Weights of a small transformer language model.
Size: 13 layers, width 512, 4 heads of 128 (2 for keys and values), MLP 1344 SwiGLU, vocabulary 50257, 63.4M parameters.
Architecture: RMSNorm before each block, learned and rotary positions, biases on query, key and value, tied embeddings, normalized queries and keys.
Training: a variant of Muon for these matrices, 503M tokens, 4296 steps.
MLP neurons of a small language model. Each row is named by its layer, matrix (gate and up: input weights; down: output weights) and neuron, and shows model dimensions 0-127. Each number is 128 + 24 x the weight over its row's rms, rounded and kept within 0 to 255. Numbers have three digits each. A neuron's up and down rows have the sign that makes its largest values positive.
A block is one neuron, or neurons of one layer that tend to fire together. After each block is what it responds to, as a language model described it from the Wikipedia text at the highest values.

L4.gate355:154068114113136107112156122134137137099117129132162146136119102146111117102171095166135157175154083154111125143122148092125129142107125110128150134132181148101120107161146143118097108155145133112150162082088160135102093156093142120108099107166114152154123120097065110104091112144118132163146100133175115152161132082116127116130128127115143108134165116142173131156123108103130102094134
L4.up355:106113158090150095130104080129147100124156114100128127094110156145130149095175122151158146131134098130109154123175161114156091149139093126122133126142085166157123099115090137103104124113136113152169143154166121127103151141135136133095116144157149142125142138140103117098119118145091128118153126140110143113133076122114103142128168133119132116132129078142122105141096124090146127119138
L4.down355:128137149098110104093114150157093085101116108121141153120123121118110161107125143134121149113127145186071196136102126128114121098104160162145169119110138074134094086112095138110116138153112103090098124100131126131123131190142155151149133101101129102136078156127132080088125172111156074137080082123130142089145142154098112139153130113131112149148134159118068139173141131142138144100162
L4.gate383:129092122105153133121103157155130134119105152127115139142095138124164144107156091118105124175162177132130101137148165119122168135148145122131150136148141183146163168049172103168148105107124132101147153130090132121123134116104122137145119148135145136109116105125121126113144167117113120119149141103151167167091160103094164140099104132068136147122148115128166119096133141114128162115090
L4.up383:161129169150130131148150136130121184135150138100093129143135080106127124086135173133089129098135125102121162135145143114169127124147107136130120126123142150138165124122098133118106139142123187134144166137160116145113135143103042142197086129116156128158129149112141129112101161147138142151115096147120192123122133133135142155144128141113138098167123151100161123135123134146082128095144
L4.down383:162109147122145142081111163141134103130112101124123122084127133145111127145148142133098151088112103118148057100122122167073160099092110095148105126134142161143159119120173137159099120133109128154150119074143164132116109142139102094142075138147108103142112117086149146109084139130119067170067118096139124142135137123104092148105161164124123114143131102138182158127195101139140150149155
L4.gate1052:144127127138129189125172130113127121129094133126162127103130119137134107131177145125119187168126115100121126081142090156128136129134136158124143120145130152116102102160146131122150098116144132162107095150102157148157115154122116130110126123117159144086135139124129129122085110124142111176105123128151126110137126129086161122174102125139137104158142143120141127147090155131086126133091
L4.up1052:134129127097100092107135085144145107145140092139149135142118124118154118158137092144142118082134124167145162163137141133126178105118106134108144130162106158126122115092122090127178080123128156140146148160151108072095123191158110090135141109135170120115120104165155124097067143125119117125148127153136119151116116124108092161125101137130132096147128104108083150088131148122100121043127
L4.down1052:168143175117104108132150118130119160111129152143138108145125152115165118116092103083152122176143171137159140094118138118124135127116118163145173124097123145152135142127113096117160078133158109124128105100134105140096154118152120132111115141111130143100139111108100147132124124106125140125161138113126102108110100165120142116165132092137136128123153104141125138159087107127086140089167
L4.gate1163:171090110119134119092153125088141146153158090082103113188109140125122147125128143113131153130103134134155148166132132146098134187145161160130132108141150137169088133114123115095100185118166135125122117131129129168144093121113132142167138147114114173160112158136160125125137117144068154092104064111091163145121125102101098130132089136131128120120144118134154123126154135089131152121164
L4.up1163:088112114142107155160111151147162153125144106146151103144136130126096101143107112131121106118100145115140124136153146188114195157120082147119158112063082142110143112130144127137141129142147088128155104081130128119168113130161149113116134115143113100143125148148176125112125156140133108129115119121146154126149110110099106137136127138139107119162137152131121108089125132136095166127154
L4.down1163:104100165136111137122106141150122109152113141145115100112127137149142113120090140119116095082149088137132113162140168128093107146136128106116160080096157155110139119119114138181123137137124143153155128134127140133118095139112109119112115085120113080089100138129104158071102110131119118120160088132151120118121149080108131174127123161118139106137146151143121136103133130113170179132154
Description: Preposition "with" after clauses

L9.gate778:107090104104094104092117139114152128146141123135131137134111156134114134116154094112151175154096080123118133141105121106088140138116168127152199109106148130132097098113098153122083145086134101120108137093107142143133128150135119120192168170141095103084137115087135150148151169099180123127171112110107098087137159111111099112114166118132105149145085169126155140123171153093154119111110
L9.up778:105136141091103155119107114128127122118144113136154157157083106143136127119148151096119135140132136092136153114083123171135148104120160143146107173135104124122180139148133105110158169140162097126162110133131099136146128105136071090125161104152124112134095138084104080137135124161101123211115119133134138121157119167121133128132162132160151110123136161161164126100161159102148136143127
L9.down778:109111141110074159136130128113147111112152130117088120132101125127160125113105116101096152094101137178176087132126090138161164166126131113156086127137149126133145121130153092149121096240089112163127128140140123148168100142103136113117135120149131107159128156100179123141172123168157135124093154131151148116171108150145158125161118135127126157102117132112118121132104130109171113098162
Description: Preposition plus article before names

L7.gate638:137171205111159146108122159104136148153143113126105140163130103163152126137153100147110160166128102141117180190159097109142097125077101107134157136145108154086160112109115113104130128149126152124098148151076200117149109120105119099109102099102132132170091101126107176124107111123101108131123082118132119123109139066146113146167135145130122095157074127105143148110120138109115130089147
L7.up638:137123104134123163100110178123139124119086138117129109115167120114078144140084100154122159141163178102182109135109076154171116126104132105110117134086129077088089103120101133119133136142075155120081124150135145134143133160162119131150131100104133131130072087149083109172125155117134116158114137056107115091106122095113129120111107119130110097120152169144101138097118114119126094081077
L7.down638:101111125112164142109125118122093097121137138079127132118111117133143141134130149106126138172127145145200144108183115109138129119169151116156108121090151152153104160096159133143144147119116111072148147186148104118146117086140145131110122135107093124169123086137130142082121134123098097124158093113159170090142164123139102087125071162140153111131121144115160122152150134128129158122109
L7.gate712:120185136132141155150135117139166130101147113108138143151139143118146143142134112111122141105157086137116097103136111158078142154110162110093132096138165128122126127150123130153081152160103149127161117152105156134116112150152139132136106048127102091167124088133133067145117138093096148139125133095172112130119128123140092174108120111136148159127099130080158133079105118165125142112169
L7.up712:101128168131144100154124109147147110157171084120101134142120119111143154099137106128082176091145087118134109155168119131113159144133110099132184122124095128143134142105126140141107090166108092113152099173145128110140100129185132162131129090140108113150110083143110129145124114133156152111156128122163154075102154142119108172101118162101125157129147111134142113111163144108144185139136
L7.down712:123155130058112121178135105122123133136113115142127148146149114104115119148080136094110116153117071126139107144107101123133118138154122164108128096097089171165126103125119080113077193170128094121159112129145105130111094130132130108111136110190109116097127093082130125137131101108096152151188094142134148132124119125132138117127117098124154124140137153144105124117112078122149163092154
L7.gate842:124139149137102122093110119103147118140105148113145115147134139159131143118120131089104111160104095160137122131081145146119122118113127121142142111117138117132116144148126152129113147094136123161119155113128125130166148103076148118118106137160160167134170152106096140122128112138144128133107110149128160142075108107117150169159108109107135130082108101140194147140132133094135153139135
L7.up842:119103134190169137145143120092154127117143094117107090146106136145127184176174130128103150166156144093146166141095090160143168093123110144084128116136114115118128061138134114147109122097089126127172135122159121135147134182138138123127103152131134093108174101116163138170127135113162143163094105091113094126101125088174148140122175102138110094125110114116125180116134117108105174100130
L7.down842:091101124124155178106117132136132069144134110121096152128115169124141133159163132112119142108134123118090147148159140138134133140123145124119119113098136061038122153113165144142075102089147117107116160144135099149131106179124118159096123159136128148080139121139112119125117160114139140139084132179127127124144104071140145128136072107144124126165132139087139145140134139105137128083207
L7.gate1294:119147123124107096066116152135110122151128086140137175122105097142141122119126148139129205161132124149150131197118145157165122153140093143148103143090155132148124122107112140108157171170147139150108129131123152088124079141148095145134098113100128094105142135117157091136075118148168133130124067108144122141099099118119122117124177168121120100162109136150128165104158142126117128137103
L7.up1294:097084125119087118139087135115117112101130130128127118116125116102119139158080170183136155126185136092122157152149103094122121147111127125155087119120149135136167129164118127172106150161138127120119146114111125125125087140119141090128111091124119101109101102128120152121099180038100098093122070148132102115101152128142122162105138123142170128122125126111092112097127158117149174121131
L7.down1294:159078169120105094136127180109108160126158158129112184092116055135158140170100082147127202064151117127105143152144154134123092127150156158156099128138116159073189119112073123091091169150105119137139128139117103124093148147104090125148137098103162125106105143135095089135171128123153106111137154110176106115100133140139150111115152141158111090106126163100136142106118132153109139101091
Description: Accompaniment and absence markers

L9.gate1085:160097085110098118098162144116124172110092131160075107129104131132120110116090061142129148139142110115125117059155091118164151127117141159171132096148152103115119123138107121072118107154155119116130130100138108143144104140128094159169136143128163134160062118145101154107101139184105150138116085135127114108132134082112113135129130099108122133116139134134127158129133175155139126138108
L9.up1085:137179152118119129139094106151115130124049116129110112117119115130134112165112171167133106118134101130131142136126105117133173106139118170103152166140066137111113147165101154100149108071146108118145152134126149129134104092159134118130137167115110122122118123117136111103142124145159127199164110130150120093120122140180097126114155105156128147148154160111168146122109140133114180165095
L9.down1085:118132118150146145146141114099138131120084137137129174148134126145168117140080154096156144077122105166190157079157154104134096123077110126176129126146117140112153165086083111115110112095136095127097075107084101088125103118146122115108114157159108168123110092071080130113152157134137131139100110131115154132161125117126123129144149135142116142166176104099131178126119132143125138141139
Description: Numeric sequence separators

L4.gate57:137136111119121156168103142154136144113109120107100119144121112124082129120150164131131118098122127160231151174115096098106144160147127073140125098133073104161187169145183098142130068122173113122162123090094130155137101113145078145131093148138133162068097112146117130150129147097110146139135138094138153151150104146149092108095129096151131139106086140144133116131143137114121102124101
L4.up57:097158103111108132091141161135153142104176135164185111148107158135119130150134111195135141141112122130109144123119127098137122102142123107144126138138140125075139157122151130148110125176139111165099162148113179145148166129114109167128120141108158110162135114122191171173112154116101118156135140087144128142107133135189118117131137141141133110148129116131140079103111152115185137149142
L4.down57:083114138143094100116096103149093144093117129147159147158113166105127101123099124149152113155114138126119094125104154149111150120100158105171099125106094139154130120127120140100122152113157149110147143104086139109101132151159119138159141119096161105164118067170124133168084126108112114123083160126105105084097098140131092124142129153143129114121137124135153156166116140115140151089093
L4.gate179:155126144140088159066125106113132133125124143095106115156132135156126119103109135162142153135137173150105154164148149132134129164161138131127171120152135161162103146150142131142125122112152132175142156120121129146168184137083131156076096156126104132094143143129108130100146145119101142172133144096138160148153157097138098138167153145117068117131151077154152125139095109163089098108131
L4.up179:154142107147073113111139134096164148147127085152110133126119116169095135130144141104116130128106130134141186105133166126135141130144156167183098126152077127144132123156143134123109120121140173090133138106151172134132142153125134093116164134125117164109132123124124118158159111154163123129120125124106110136118137131065141135125132147105114124138086103111142063085168154137157081109132
L4.down179:110163116121083165110083134106103164153084132105130128094101146140169138124158123116129142120105110123089145133158131132134164113129129126119155141156122163121145137133115150148111119082122154128168136123128108133130071146160066172135125125167088144122094079131184159135117141107136160156117122131077169107100104096082167109141112153130099120160157167106105152130171131120106112194174
L4.gate487:147138117104118132094160115140110144117138128148170105135106135140097162113126105127100157142107161128117145138110152101175127136166123098132130135158087131074156087106157161116149134118156081097146113125169177104141099192201098129147139159117121104162115101113100155137094102156150140114127109091137166073133173117172131088116140166116151114140153147130140155122142143137122113102124
L4.up487:121099118110128123123142129144140152121136148124124132156130202123125151158139086130108087154112157129133162094161142173152174161124086116134149112100040159115115145149137109131133094142141146157143081154155157141224123123132105132144134133148136116110086122136113126177157122141150109076109128151139144079137147132131123097152132149112105119127161122151148120108128144137109138072134
L4.down487:084117154121111149161158107155105176122095137118122090120141165106151141117095082097129132107148146105151126113117153127151140128100097148106133127103158133150117150139140136123115077139103134144147108159108148128173144105157063106138145135127118147155131101142115131147122149115161139150122122095100178118122136149126153143107154140143149116141100106137124183139133154088135138102138
L4.gate515:135112150130093137134091097178158180129074135112159134097110133121130110156146142136144088101119109134101127131109094132127107082143105130188133108136127146179148136103154130124129138174133138142131166151121127105102101125137087152108094135159142080167101099129180136111140150103121105138113116153117130147142169122121107121173160153148112144132131134108146129084153148125168104152111
L4.up515:109135126134109108159111136152143176134087197128119152122142122166128144063149149140146133113122150152129101152127098189105098147179128094136143102129100071146118147090145147150146110131089157168143108135173121130122067105097128111143094110160089105152143167130192160122161140117131143119075142172188092106099124140139139136113116145134108100196114104133126116125196122150142132130117
L4.down515:078139099059142128189134093096129121140142140135115132122081142143116115150179125185145132158140137145106156128142139100175116138145091142143172126191156129159113139127085130119102129138134073105144117118124142140123147120153115120123135086085063146118150110100159134118153099157157124105133123144122132119124161139161152118147142125102131158151145114148140119164118166085135173128120
Description: Season-range dashes

L9.gate241:116123153139118099113102138125131134133120121115138124121119094096113122162136138105171149102137096079140129209113105128123112113108102140093176173157089116071183155113130129120131110090154134161134142117123158123136130144152152138113132114144116170099158139142103126131145160145133139115092114123135077159101162136123149094160103125148165113127071154071156133091136118128135126126099
L9.up241:157115102120117116154108102154152138159154141105174134114134119117164159169168178109096148154145125130166085149111134107181110133098143094137104152125112126116147158122100126110147110137119079158101164122098161134104116178118161119120162124146109164091144135070100119094191116134107162105147156155087131151150142105129108117123153168115097101140103149073138115141144084116151139146141
L9.down241:123123100174126119173123097110138137132086097120135091131114147126147145127100158133109152119160122107130145174120139134106163129139099127158156131121109108154157086126121108107117126142134147129149177132201178155131126127139130170143087133109194104156131108131125138150140143078121084145163127116114100132126166128098136132099123134119150142065125145084150123138109081141132114105120
Description: Before dates and numbers

L4.gate24:143132150173136093127122117138121149128126151136110142068076153139113153086135127170118127175189149092071140129128079069135154126131131140105143140128163148118133127152146153088135149074103120096121110133154105121106142117129120148171088107134099105105121083144091093123106126135135150129105099121134157070140142143145162122144109123130115113135137141135133154124128120123153119155147
L4.up24:181114136110142059131084119150114122100156094127115144120134138121130154135147110164129163135121140147128116168139166134101133150112171134107123157110120086140129145182116130101151130121143134128112148117151144136111185144083136109169143128122185149119093128170087109146085182088114097138152108147153104071132124091096128098105176132100138147124116136108128166106141149155147108140118
L4.down24:124116132123133176130066137120130124079135138132104098139096156126117126110140124132109123089143131139116130130082129138148137082140172129132118120157118076128147118152162140138106084166157106124125138120085111142163170125104166155125181123105114140121157079144139138192144152109136115156192114113149090130137130154125158145159145158065118111149109133090146144120082104142094142135132
L4.gate247:106079117119121134108120100137151160124132115104092127134125122123158139108099147155099148127118170091131082145106131110125135154085101101134062139074117114102161140158125133114116102123128190114177083141106179156097128138099111121119111128185139132133145146123100116104091150084129155089119154127135124132133171120132136130112121135116129135138117150117157153111098132142133115134177
L4.up247:141117103096078118134136128142129180099132123131147126141121133076126115087110161120161124159155117108119098122161100176151126128110094074154125124107119107096120127110135140120144159119144146097112125114115084122146160103096082151113094135202138135132148128113106135101153154112125155125098167095140160152112163175151162138137143098134147099134126134127137087146153067092165096100143
L4.down247:127154148130139114145137125109126144179123158129146089108124138132119176113103107123116109148140113160126143111156135111156145135141142116184141195169113134130117138129086082115159068153126102133164159111139142127108096109134185146115147130102115116159116131142128093070142118111120112104133114118128100132146151135150152116127164110112156134106107111108136114122177143135109157149139
L4.gate775:088126153156103114102189131124137139172103129149131106118098130154136104153134103142128122116150156125133150106180149157153097134114104125111139134089071136103145133105107124112136126100165132109179088182098148119136108140087111085130148149154174125111134115121140121110121109119115107159131086128100128150175126091107130155177128141130125108112107133108094116129147116160143126091127
L4.up775:124101167120143099105117134132090115166154104149135151163106151136125132103108103114133169116075150141112141089126133139133154195128116114123126156141135130114098116149153170107145113120169120103121118152095134112196160118104159127121141131157135120130146086128160125113121133140162071141156143135178128151131116169184134125143127156140104075115105155160130143159129107150135104082115
L4.down775:146142119129112145126081144132100131101109124135091136085151119091164130125094094160106135140132163133086094156123136124146153123125079086195137143124158105145125105107135130143121148130161125161116102145105113085173124119108150094149146133128134129136145120109090133112149109106127127126189158174103179102155109112105140150131158139127115122141133161110093108111168129162138111134141
L4.gate1224:144114137115167145147106128119116103173137123090136134129133155175142137109128141147126146153175139084114116131140134132135124112092139126130151141177087168088106084134131194174163113143155157117152120149145155090139127135162092122089116104124175137111087138101089118103116121137133139085137117150096151112156168138108166131173132098120131120117136116108160126173127116103126099126116
L4.up1224:180106112137181120116111122132154130152172140127134117102117113107169122164125131165168127111158086107140164159099144143116129122114094118122119147133079131072091133130099190098096104097158111112080116094122139080131131154096140147123166101135173100136176099104087128087164105131129124092142111128121112139134119144120106117119156131119102117123137104102127107127125085121151133121144
L4.down1224:110102145103081138128153119191124138098154162173099112144109125150138120110109106128130148147187115110121144154141117108146102101147110094168168180137121137094134102112132173122129164110126115088151138122133136144097178148117160150138075114147108116100149131128102115165113104111145135141124138142083138130117121173121073089141148128087151091062130154145115122133126137098123085139115
Description: Weekday and time references

L7.gate362:141102114097108130139120160076164117144124176090114174126118160105146094139114127151129125132133107112120157111148094112124118170128092126120153132092166103145112150143121157128144138110128155143116160114124153128129135139168120135144109142112124076121118157106163102130131116184136118075161119110107108086109100169110125199132140108155140115123145125095142116070099143132139179127105
L7.up362:125125111131096094138137159105100133169122157114113167112135144130116136135126106111102142129104136111135133148148129128090141114141135094137098110109157136159158121112162078169125117111123163147142154137101180159133146147109097102121119130116150109151079126123102140110117126140098113121192102124096133112088120155095143115149125133131146128166126112125166150093126120124155139103091
L7.down362:144101120167134120107129133134123133202118121097131165114124091126106134113140119134102135111126110101134121118129140120137070141144141076093117115138169138100114097072118142140145116123143131109139162126154143118165155127103097140117147108119197111149103110121111137139109139137143143154174085126115109105118130116160111072152141125128133108165120134148136156101161116130128128143162
L7.gate520:149124137158132155126097159154147103123134100121148146111157123140144101113155100171166094091123131085106170139089119178082108134113124084159066135102137171145119131115134149119143134095141150109075119128131159115143125180138099118099128109120107116101112131145147102111144137135103120119156145132155124109152120102162126113140127121112104154155086149140133140154119130109076100114113
L7.up520:109193089121132151162152124134147138083154129135112121097137146174085161182136146134138117108134125148132112150112156137156121102128111122100165146111144140093142107116126097143107127108123148118098099157118124130113119109157123111153155103110152152084079127101145111176090099131188120115106143139111130094133124115127137105148113123160111117134141146147144145126127129109121116124090
L7.down520:081122125093127124133119094124125128155136161133109167086169115141103109134122160117185087097131111122122166129113166090157081130110138132107130112109161141100113130096128109141096088122129168133099087096122094129141163119105116100095150078118120070127141116122124115123155109139124152102106083149143094129108158150144130117109133096159147115147116126115115139143086120095155128133120
L7.gate678:125158143129128168126149139140107142105115091123122124120121132097115112137122115149077133167177095081123115112127115077119123092134134132122080133105143097075155195133108167115154095159140117097097143155121142183161134073143159122102116097112143100121129106136114093143098103167123110118120154179131114108112127090167106175137131123167126114186102132179128141130120124079132120153083
L7.up678:155141151109121153168109147158127150070067134159122162135132187101113123142123110137112117133181098145114124104180102086163128116123135162116121129127103114096144142130116151106132123142113136149137153118128190152110144105156130145134128161172151125129103102107116140147174126177110151091124140167134119098116147100128152123118099153136161113115147154127108120109126161083132115144077
L7.down678:115146123166072091128134089140102141137140095131098072105089116129142110138124140153153130159132147135157148156148106062115097066077170129126096177118138096141116162111159123164128113109152141140116106090126124138139131123153129146090134109113131114176092108120138114116120155147097125130074125166158107143136118086165083113106157129155120114156126132123110108107106166173119140164115
L7.gate700:165089137093128113104128162124118159126126109091139149119114093090148140098129129162091165140142077124112178086125117141116107124126135132152155080156115127114139147135102158119145152133087074124104166103122119108115115130115122083099112118149172153121081136149121080139113124111110134128128120161115177138156141131129113120126124140137159142178154093155120119080142157085152121170141
L7.up700:123136141145138135139112132074133128108134134103160161119147120127145122148148097133089154154145112159125136166149129120107149111112108096142121179157145156098149159164148097125131120132125078119146098146128133119133115107139108173108134154097120152099087121143096147133089101081122161110128153142120147091116118106153145165108110117106146107145084134120120122143157166118126103134148
L7.down700:094089132163113127149089093140172110134146135123167111080127146119157144085128097123155116158129184099116146090131150141125074061125121127127104182160107148139143112101123153081105095108075117089129104101149122136153167132125160085139108147130100129124134139158150144113143142100094098187118128125145129108149125119111138127132113137134146157111113148134130110146092166145094096151126
Description: Year and row-number starts